config.yaml
hidden_size: 512
intermediate_size: 2048
norm_place: "pre"
qk_norm: false
bias: "all"
parallel_block: false
init_std_qkv: 0.0285
init_std_o: 0.00581
beta1: 0.95
lr_head: 0.00414
warmup_steps: 200
final_lr_fraction: 0.05
z_loss: 1e-05
dataset: "wikipedia_en"
MLP neurons of a small language model. Each row is named by its layer, matrix (down: output weights) and neuron, and shows model dimensions 170-265. Each number is 128 + 32 x the weight over its row's rms, rounded and kept within 0 to 255. Numbers have three digits each.
A block is one neuron, or neurons of one layer that tend to fire together. After each block is what it responds to, as a language model described it from the Wikipedia text at the highest values.

L4.down345:085071118121106105153092093129141128167076137096132158107119176129144125131134171110104135129171117112114156135126145097125173114123184070177106118139175138098155149170132118109123145114175108115131083109073138136112126135136162081117183047124170084112183202145137178097151070109220100094
L4.down476:114116095139115092130101142123175113108063107119074092144129195188114123145142170145174088162136187117129166103150104094093146100074171071161158126109138125105171133143175137167191138108125134127179146147119071092146138105096120166212194142142088132180154213114080171131129098124124124125
L4.down1674:144094158101165156158105105124143070054151147107166207088079102164180092080109107081105141200157110195179170091186135163121141117111064096101173144137144134126104121099155152087143127103142143155102107138164145119151131103138123084103128133168139194131074095095184097171091141080130166178
L4.down2008:096134100126145191161070107141160159073107140125185165130105128138197100100141125085136168146076120144163155181192126124179110142128170126140127122079176131147153138194127130108136140157111131138093183074192083130121126127063171135139148132187079159132127070097126073126091049134106137128
Phrase-opening tokens. First token of a new title, heading or noun phrase, often a/an after quotes or newlines ("An Eighteen-Second Miracle", Animation guides), plus math "=" signs.

L6.down280:119110136159206108091110183190126146098092136108122142124162094192122118137077169174186134107133119099127078162123073134113121108120078078094100134124135085116167136099133155097121191146173095085160133115129118106193163096070174072107054127167091093088107107108124079102173125102173156116
Year after "in". Year numbers (or their last two digits) completing a time phrase after "in"/"In", such as in 1759, In 1924, the 1980s, plus some country names after "in" (Italy, Croatia).

L9.down98:090100122092073222084082117138129154143188083124131174118152142126130147149113082156161142158124107170124163084137104163130185118121116159105147140113160093128077106079102113124120156122111132121121097079129178087111103142129097122111196102158138057175093129117118074120117104182120130142
L9.down121:202168185158117090137139185108088158172082126115135120126134137117186115100169167117162126183117210083107212098126105152095133128192147100128128078153134101166080133138119171119063050083173108089139122101176134069093133093099185114141182140174146161123152123075139112140143144097159094103
L9.down211:116158084145123107173146140127156087079134113130115184148126066136144124119126124116165174100196139087080064100093077146147082140141108142127123113102199139116120162095101145152137176054120131163101207179135146141106127103138106118147119143106133202086143109115140127066171095124123099149
L9.down514:132122103134151150042135154064195079113118110087160129114089096105144146166095100066160095130092106087114096135108140092114138098146154115088116118188101158152146179127101160163119129152111102091105069124106166172107166165128177120130128101130077111114148163149183160102122166124055117114
L9.down1039:131121113145195137150110113103125122172116057112133202112158138098111138141124118109119121151193153086112174133093087118103108147140173143083106098196141089144100116126125097116163122074109107114147098180188164102161149084143147111127085166155093149112143138068145104109120100113184099126
L9.down1084:071118139180101120121106143130068130145120204173101156143150115127114109083154103126109163078135114147140149094145106088171067157127127114170112062156155104135137104115134090106183148076108164157141207146138145157137088084131156152154088156094154137144099107086088171136109098133153186158
L9.down1105:162117134166141111130082133133115141130139153109155059171111126101107147096129077143119072100149158089148176091107155101104160130139098116155116142122148091039124107129139092083097156145109086169193122104150172162158159173158090153128151130091160121149135117145086087055130112115090087101
L9.down1563:126148175065155140051129147147129132114115174134113124163171131163109187107124159192128151166174178168137193111094080107147147119189098100109142118101128169106129131204106149117164137111114115148157067122134155178089148157145138129158084115140198139118124121128139177140174135121083164079
L9.down1571:134089165149081148110131097143111125153105108142116079183189234199103158117157189129047123140116159119196176153119171113154140124122149125170126140138190111131079118160091142130150100157179103160155137142145212114145119165163187076100133145172124092148129118122128192126130142148149126122
L9.down1734:139143102073106160148164133126159145112157087145168087101143105159170076129186079149114117169177104110170171093088102069150100143138137085118134093081121122111111122143141103100106154131152095101163153096123148143133203191098059133159140161060189185081149154117175159147111099119174131137
L9.down1741:196163111126161111222115121092106128108145141096108138141107049129085126131106147113152135115157122104142133137107059143107113103054122115139127102140132128101121093115088132129158150100163115103130117198100137097088111071159166115137114127080117174090181140129109043145077134148142159153
L9.down1807:120108118103140103099149195133130108125127183113074108104131139176120067127174112158120145134171155162141148088110093150156133121122151094088176139113056140128198108165137110082224141106134188114136109119109108063169139128195142177182186130142122132133110159098153111144105096139092175116
L9.down1844:175155100118136117089091163117079105161152191093092136107171129146113119085137157106089086124105216132147149111130133059192128167083163127133130111116055185107091116127197121145063168133158133100178130180143169056201155121165144071143124105116166088175243124131171154102149131178170075094
L9.down1849:176134164118125089006177142156117146096129163125157098126130057159091113155110161212126220123137153126156127089107172099138093119120204109118102199154096137082109134196160118124164103157161096104127078110126140137168198096119123171150141123075140076143148156159189161059114149143126111109
L9.down1880:192109053121107134138126132107115132109200136094147128156180087074131197090099110190075118194131169169132154118203131209097084115177171194134139124203155095098137150138111118117089082094114099169117113134100155175135194199108127211129104124087073157123096185159160220114121150106172148077
L9.down2020:136082124121128171140132133089157159138127110102129154050090126120162110120107125166077121082169153139106155078124146094135100151136190174105146118116130136100093125136135171136042119122129112135093162148160255127109112154090158120124114164141135173127182133128091104094108138086135196159
Main verb after subject. Main verbs right after their subject noun or name, often speech or naming verbs taking an object or clause, e.g. insists, named, notes.

L9.down160:123132136113185104144199093119111117168143141143103122124186155160098099120100103102130097156083111142127137074114075093122147114217124212072083085107075042095123117177108167027137141105144028121158172092162119092142096085110096125140140117080098148193138091165116067118143181127092149123
L9.down259:138166089133119145081144118097135105144087074126112168153128134203145119162162109131102134105123134115121099136216097110139109165117112134093154145146114102082117110156119107162074088113167070117162129126101120145157091127138113168151131133140151154175088134146161155155098138121131168131
L9.down282:172143106087135139126181130108157123131088181171121074128114155080172089136142119166136119092168183081144129071101114100148107078125075126162095103139093102114106168148148151133152117131113138161052063125052177136180162065089150115063081176113165157100118111141181123100160115078140091113
L9.down297:166186106106132153093148151105124118203136147142100159150064148094094133162130140104141106106118165130065214128162172153113107114104050076151172129097123129152148095138120105152142181165116154122107135127101113080152131104149147143198099138094158193067141173133133127159151065147151120137
L9.down661:141144134155155079113207158152150154138199173162135180129155107108133115102204142134100094107118153129089129136151116145081139125088193115136109172127152192134164157171164154156089126207181139072173133141038147120149158163098075183135113114108102187187090179100109153159165180110157146161
L9.down825:123129196122127142118114098096134127117093132108086141140113116140097116116146173150133134094077131144169156129073143083080122161169104117162117106136150170133124137176106081088160116130090072081108139172151180124144157138127136143090106111148123147094145119185159105175133113084134182116
L9.down885:132113144127129127121116170195110108110106162170167118119193086166092172158168142117191128134122125151118109121133100103139141150121189134159210111143089127156094103115158184100092189206086156078144110161110173152207137132131139142140161154175172142140118146137142097103166175110080183206
L9.down1094:161141102054161138196131144161141057043164128134116151120158085188120142149129128113161166171118092148123141154135100167131097102106141065062179122119124140107095082120108145155156147215139101104064116185116231176137141102119080182126093127090129237146128164081149148150126174095104152089
L9.down1193:159096076233106125155157146143162042080132131185142106147164101118127119153153070120115197172084158108133106137136161116113160136201116160104181111119083051149129166106121175104124099124140099113183178128182178115096092123076137147155105125109168133150120135123087171116155111122123171155
L9.down1330:106111137151083152148094132068166113207108141139119115134086115098126082144137111204097114117103108077084149176095120131180099128097166096165128189106144080098114165121095089121112147139107126167155174105123119073084118151130122158149157086119167167166116164119180099153186105091134153076
L9.down1343:071098056114097160103146134147096127073189116125128130114153163129155145143071152178120174129173161125083090155171166136141114111133196113141119131141110101148098062188165153139128075171097139112143141099102129090157200140132095088154083127183077091126180089105097138059152144132158124120
L9.down1392:133171082150143144141148070070126158139148109153118072152141145096082125107102083117147123083089123189061115171146175132137115145069152111151153097152175170093160091102161225124149126159145137089149129164149071158130124168118107126108121192145172104113117168086090161098140103104123131120
L9.down1432:140120110111170191177156116161143143135101107120119160166123095101126118147161153146127106096130167058115098095147180140098143132141119104102110160106165225108178119106125147136140183103088118113103111134149129104122176092110053182112053097066142211140107169135135165105086131110184141119
L9.down1484:197129144133151143140096076092143147106125157128075122083118068065095079108121120090149156113103096044092077089135123123084139137145119107092151112154142192157095120187140170200131192111109154097123115137112162101076118108101116089122123113062125142165104114138187097169127112108166157125
L9.down1572:066131108103117152184128148114116068083068138172171181122070160124132174106079119141143119140130110138116134103117084186137160172155151146154160104153110158137109153139095152112104110137111151100167133107148155125109105101133134125114158110151146107092170098190147152229104134126123114079
L9.down1900:175141130137156129151141116069120126127136129122129164174143123059142157130138131074082130154164150155131152144131120124116134159125138090127107087140052088111193054182127125083114166117117098144150070146164040091134184112167126143151053073075089081097177112129141160136052131126168071102
Sentence-opening time phrase ends. The year or last word closing a fronted time phrase before the main clause, as in In September 2013, during World War II, soon afterward; weaker on is after a long subject.

L4.down17:100122119162107086090090193118096162080081174103133130149149105114093092158159134146084129055133137096102168108100116154103154145137124102139209131148098066117152071100095152121174064129158091189122131135089127121168149070144159127176107170126140176142153119104096150154158111137140069171
L4.down515:082098185132116143132067132082137146146120187132161154117144146184135112102161113127083157122150143181126134128084101111127142097067184150102143154127193114213172170102176149120162131167161128176124171104091144153052142161102142145155162120128103158127125207077093100109132141116135105123
L4.down1186:153079161105101124180189119148143122101130147116176173153100093063142094080076085065162147111176100084145093115087082160130110058129057099144134076089124130076153128112094145167126137102122121181149137131126119198124121140119090127153087187108081122156190104153153182180099123109156111155
L4.down1457:093161171151093123081158093085163108067151174144144097086141142121122096107121133118137141074138099070146099132113109142150156101106117171087130116109189195130164093131144089129162099078087151123214125145104112081146126072048178188133116109154196149160107105154135099135146106200158122109
Compass direction words. Compass directions giving relative location in geography text, e.g. south of, to the southeast, on the west side; weaker on from, left, it.

L6.down1476:145109093205122110135113141167096175075138157128139159099129117114156177135100144126110199111143106175109077137091048102110080144172170076094113143160068150119162104167103126163114155119114130135120190209075125129119119161108165130112108127092125193137217143158172090073129115081096166160
Article "a" and A-initials. Fires on the article a/an/A and on word-initial capital A at phrase starts, as in "A trailer" and "Aaron"; also on table-cell pipes and line breaks.

L6.down1425:105146136158136106123186115142169113077087124139145140111140167140144099100144142147041099169157125166137119104173073071109173171145147168174085081182076112180077147221112067107155115128173175100172102149130080093094099078161087173143124129121106179102128080120097126039140139156071131147
Post-noun clause openers. Function words right after a noun phrase that begin a modifying clause, mostly infinitival to (first American to, ability to) and relative which, that, who or could.

L4.down323:115101197102165138109103143111180137093142151192097096137100151134071134134137137166149065113189067180121117066095128185152121141111090143129139105152111111152127161105088209080077160186100142133107165177164092131184112179076097127155170147120108078142047062119114082169136102082166102132
L4.down479:174121165157099151104143116127085132151142057080095085169173177122160121125153141082172122104146111108084090143100135109119148133136090091092178129098122127122147126105163159166110120100148134130162186097174110111140112147109161143118118123179138125145185135198166101178144124149191127163
L4.down1282:142133189113145094150191070090140081128139213140120129156137096136159186163093072170156173110132065171144098141096104161159133139180103091101148093088133143204148165088146159113085141134072140156137087107073122130170103131142113169097102100170154144141155133117126030108121102102208145090
L4.down1654:115104112135168205136130105112165141179177094173075122132130087123183103145137154147158122140148163164112178108085095085152143131164122135159151094037121221061127115089147133104176087166127116130131119176096127170122113154103121141116098128089148069091128140103110125122129181091163129129
Forms of "have". Fires on have, has, had, having after a subject noun or pronoun, as auxiliary or possession verb: "Carlos has been", "who had a brother".

L4.down19:155100170135114129131127143149069130096162147164158175140104115128127133081122150109169136102163098087089098183086138101143167131105141175146078109107147115178144184083070183142144141114151077153098167147158133118124167139136093148167067137111168140092146137114160166066124149108124104140
L4.down546:152108183179087107147120085135123149090126133134140140141130106128128083106093128132113069142124154125132152189116155117131167083120111182161089066125149142159133170111109132086124132110132060184125167167101107122097145101105110143158114124157115104193132163123129141086100111099157116149
L4.down865:142112157149153130150113149099104133105181094112139135131136094149110155154111124119124139135180089085141123176067008157119148159070131135144072081134132134140131122055071155163134141086142151112181112135185134115156167080079071179117171077172122136136099086098151071117115163136154123099
L4.down1088:097118140131093188047082147110089182170142119137116158134137128085132125147127162120099096177163157142113120058163101105152059123118119156127118129119173155069214157134125111107107122116142138164186115105114069175141131161101123113118099166077169122151089104073131169146155108122127171153
Main clause verbs. Main verbs of narrative clauses, often past tense or passive participles right after a subject, auxiliary or "to", e.g. made, agreed, voted, published.

L9.down433:139110138143111109108124102135137135140122158159134124168040085126117140135130120107081104119112091146174103167080116092085123134078164114151104143112117138134128115097115140096051168103163096124054153170101139131139104190094102180155154099149123129147128173154080078148114183200114140160
L9.down523:142181123160084079096186164111079112126138118150149060131164154089118135127133116175155157140138172151112088115102168139109126084147132138099135143057136104107150154157107103091107115160095131125158124078126130097083066123109233095089056111184128131097089134141197088151123075147145152134
L9.down544:047112161124082065108158098085199173142116123168164105071146153088130116161140143103105097092085141099072138177136158078146111147107146063168097101058119072097098123186107097080148150094127205090104177164194140148203084115135127132210072108113095135142089122109146109111103110091135133123
L9.down566:155147109157096134151060064166132130138122122137169078142117160145099135114130107073057147091116116093068154129101129169135172191102100151124128109166131187136087100106190161128146116127133089186097134107160148130140121160171131189157127121196183125146110073140081109146113123120158091147
L9.down760:178109147139147094117074159134121123118143132111139116117172158104131134134162100140159107117185140129121153166078130134090162123130133178081093116157103081129082153107197119172041027147138148136148146152145116133117168124127226107084144133141137116142186118169144080140147147166128148095
L9.down934:125153082182134123089108118130108107059144146084110128124140091178082108114127123131183104141104116099128121129088108151119165177099146163153152091137098095079152161094116158147096067179180101124173129180093104139132110119143103096090104160144178118111130109147142119168130118110110130109
L9.down1067:150167198141126141112182095128103101204113115129120117111127144044187133121167146143108144132101146144195174111078111101077138216128143108148132130116075112095087139199133184090112102144207119119136200135135121139129156123142125159212098122098121194136140142149094137091080117162137110121
L9.down1152:106141139074136101055151138191126110140127093165171125113132145083122090138160084113109122171074109115126078161159066069097122145166120067077152155174137096168104187129080112129120110087117140100134129158115177081154106108120107132128100162118130152113123196128128109148151129135109093161
L9.down1266:123148127098138057088092095093118117149146170181104090110144133191114109050106175163170121159135137115150093137134143146118154135082154124094140137088144118119153176110082032026133112062123111161132170149179138138134137124102155117099125181134161163131152114090093097132116128067094150102
L9.down1359:067157094102102165168112154083082144107139179087124119090130136119126111093107174147139119130178104156104103140181151112139158114128104129161226126116118170102109148133129125127056106120154166105155093098178116079127155128116154147095212111133108081145196160110135152096141130102178106131
L9.down1653:108091099114153168116187113077097098139114076134141074109110120198100146117165113108157143091062170083127149147128126071111195155128141087167134116101093121125146167178170137125044148145115125161129158097175167136131132125145081130101081108124132132110143153115129135129123129124099133110
L9.down1864:119138141097117084141083091121112162161174122105121128150153078134162138158084062136152133143116150189108140129148141116158118116107129146111142104091135102118131142164157129108157113136236140148078097090145148108161115210123114142050068149101144088076066124088100119114147093120170140145
L9.down1983:119156143162162173135155163191149121122065149158112084125169116129084195104142088053137142127159158163149112088126103159165175099130144095075149084178075141103192141115092129122118098163120136131114154168169104057179152136105153136128132157100119096166151104132100156102100063162171108063
L9.down1984:144174128107122158174160140107167129110044153125156132120115124096132122116142187142096120120091213157134112161051090103130102181145122170113145142141087120107125140115141148121150095093121167130161128109130073120156137130103107120124158103100121111138105105116183136123117109116129084129
L9.down1988:102095171130097139154093114149120167128169150124174168104145120104172100119182147098115103098077118159088089170100132143120111120126088117059123115112134040157092128151132184119140105089114180141086116161030133095140090123080147135126148087087084062139122149173157115064122126155176147084
L9.down2028:132148144135103130153133090096150077167193193121158097183130125083108056084156133139118072128120079175098139117061198110138151172122104162135108170074104089116098062115140146100106164152152123166078195095130101125120111046184172156099144113154141118141151174094120051155091109117122115150
Predicting a region name. Tokens just before a country, state or region name, such as in, commas after a city, southern, North, present-day.

L9.down208:128126112100072142157106124155165074153137113126138135173109082154148128104122101175179141097201106126149112172144149052172129112121137150169098111120088075120053147135134113128197131128151129166139100119129114087112087132175103122193154118138138142123116160099105109108167095124135146109
L9.down404:161129224113164095060138135137160156144137151120111127168166089084188114110189081142093154120105133177103120106184102168164100142162104128140133180130212134137153126175127080120079150115086122132125126118127140084141148190148120146133106082102134101067148179117159162111128179150042164094
L9.down888:156112184172146105118125131143086178117163178105140055120058144153064155115116162111127098151179118111177162129134119109089135133109137117184141154112133138108187140134144149163217170095128109099179092167107124080145128101183090141108129094049105080150112143134095138134101127139147128171
L9.down1116:123096151122082082131142161158156118153128112112087105118118132161211071121150121119168126160122143129103130131127109161189081153106188138095115159164098083145179185142088150073209120109140155119143111169128131099115120148097146123114114188152158101144116089181093113153111096110196176130
L9.down1136:155121080081172146061117151159119171108139131114164155187148074133097116092109128129126169147123114150112072124157069121125136151137141140178149114148175116079144140128099086116119120160081126159136073102082231161085098151064094175113178169082125153079144155128116198096153162140086106049
L9.down1217:114093081168121155181068125124118137127102104168180153141137158166087131071109159147046098091128150114096178134143162150132099109121157092093119162177190145152130133143153117144210153097131072103161073125138142100083110107113125132131112120122160138158094101116116170085113129135154112140
L9.down1240:152132145136120171153129107187150099178135175156172114152079090135107109179216126126112113192070114133105156123139120158123166112160140171093163160162167182166161123152120138173149062133133090098114131131190102162080147131136091115149151161172133150144115175043092133133115142141074172128
L9.down1270:103110137156090143068120104039203094132069169119193098160172160158167144158122118121123136103166158114150095106161108093122147111093136112105172111187196137125113198114135113190127109100173162163114084173110186113145140165135120113125169129131153085159187158133134112127151092140114096122
L9.down1315:107134128123190093105124096163119127091168114141150140149149084073143128103161129129155104153104116177092134130179156144103120160081120086108164173183122145133108164115061138124133153175139073147129124096120169183138099185110124110183148122124138149119141162125082173172093088130115105144
L9.down1423:088167133127120140202126108140171127089157084047184169116195141155096143122116140162159075166132105113108138118126132107094119136203107126122163170160140166106128115158082110142107121117080171151125095070180122091096124145122156122111077135111122021155136154165106195104181107154121119071
L9.down1434:135148061129157127105135094137146111162173050130145128128159083173159102086116142143128103117163131068127167157172080167144096141138118137136144146113121188144109187134103138152108099150100157069144108124133145109147069146143119108075134134080139143110113078133085144132183125124129129089
L9.down1549:136090107109133140081159198094073169117199110095083115103114126114114139125119133093080171112133109143176070137152127141077138150149183085094116118116129071155115130109119094138110110164089137129110148160120125096146105145112128090090160107112142107078086060150136108076183116115147144093
L9.down1834:128144110158074158175125104077102112125092108103125106122150153094127103136161098095076145056134155090162148185146175110145180101054132166120066126146066087147114167116171073108115117134188123171144167119118178134126173182197137162088079157118107142098162115164156110060138093078131126055
L9.down1855:119111150147114086086156121141081130111171076096143114109179144191126083094139129153119168124156083110142146136133195064165151092137175096135137138131122131142077164192125133136148140128142163111126094088159169108054108156116177067072092196181183104074145129165164175146139168099138201112
L9.down1910:132130140201140082147141083163120186165170113133107113162162127070155101095173095147111086059153092084154131153135155122099128078166049096112074173101193137139174157151161110157106082116074099110167112164098127098105110129095165107152115098108126190127132157162091144086128180060051092118
L9.down1962:093154147113103138094148115141164106137191105124179088110075172162138104112103133158122082118079150107139133084120158169162139100065097124134170085083148133111147125164086128134141101061102162159113146153129117071129106104138156127119135122118129139061205129139130120128171109058104081144
Pre-verb slot after subject. Words between a subject (often a plural or group noun) and its main verb: relative pronouns, adverbs, auxiliaries and not, as in "families that", "delegates unanimously", "did not".

L6.down1845:141113213149131140197129183141107185074148182137158182159116142105140174094075123096195107109122129125119130147084135124109119096141143091175126089122179114123151138084089148131132140124117104155188161164108125130122158103118127168121086150109094122097171164125113091080148120133144088139
Verb stems after to/modals. Main verb tokens or verb-word pieces, mostly base forms after to, could, or not, such as review, lift, accompany, der-ive.

L6.down1190:146162192138140181107100112055157155180130107163097150104124112084120093171103160115119136117090101121070137144149129126044119177122152097142177179112109070149102092147127145102082070157192113171137148113107163158147100159125119150184175110106139151154084159151124123129095123114161137160
Locative "in" after venues. Prepositions, mostly "in", right after a named institution, building or event, introducing its city or country: Museum in Schellville, Hotel in Bangkok.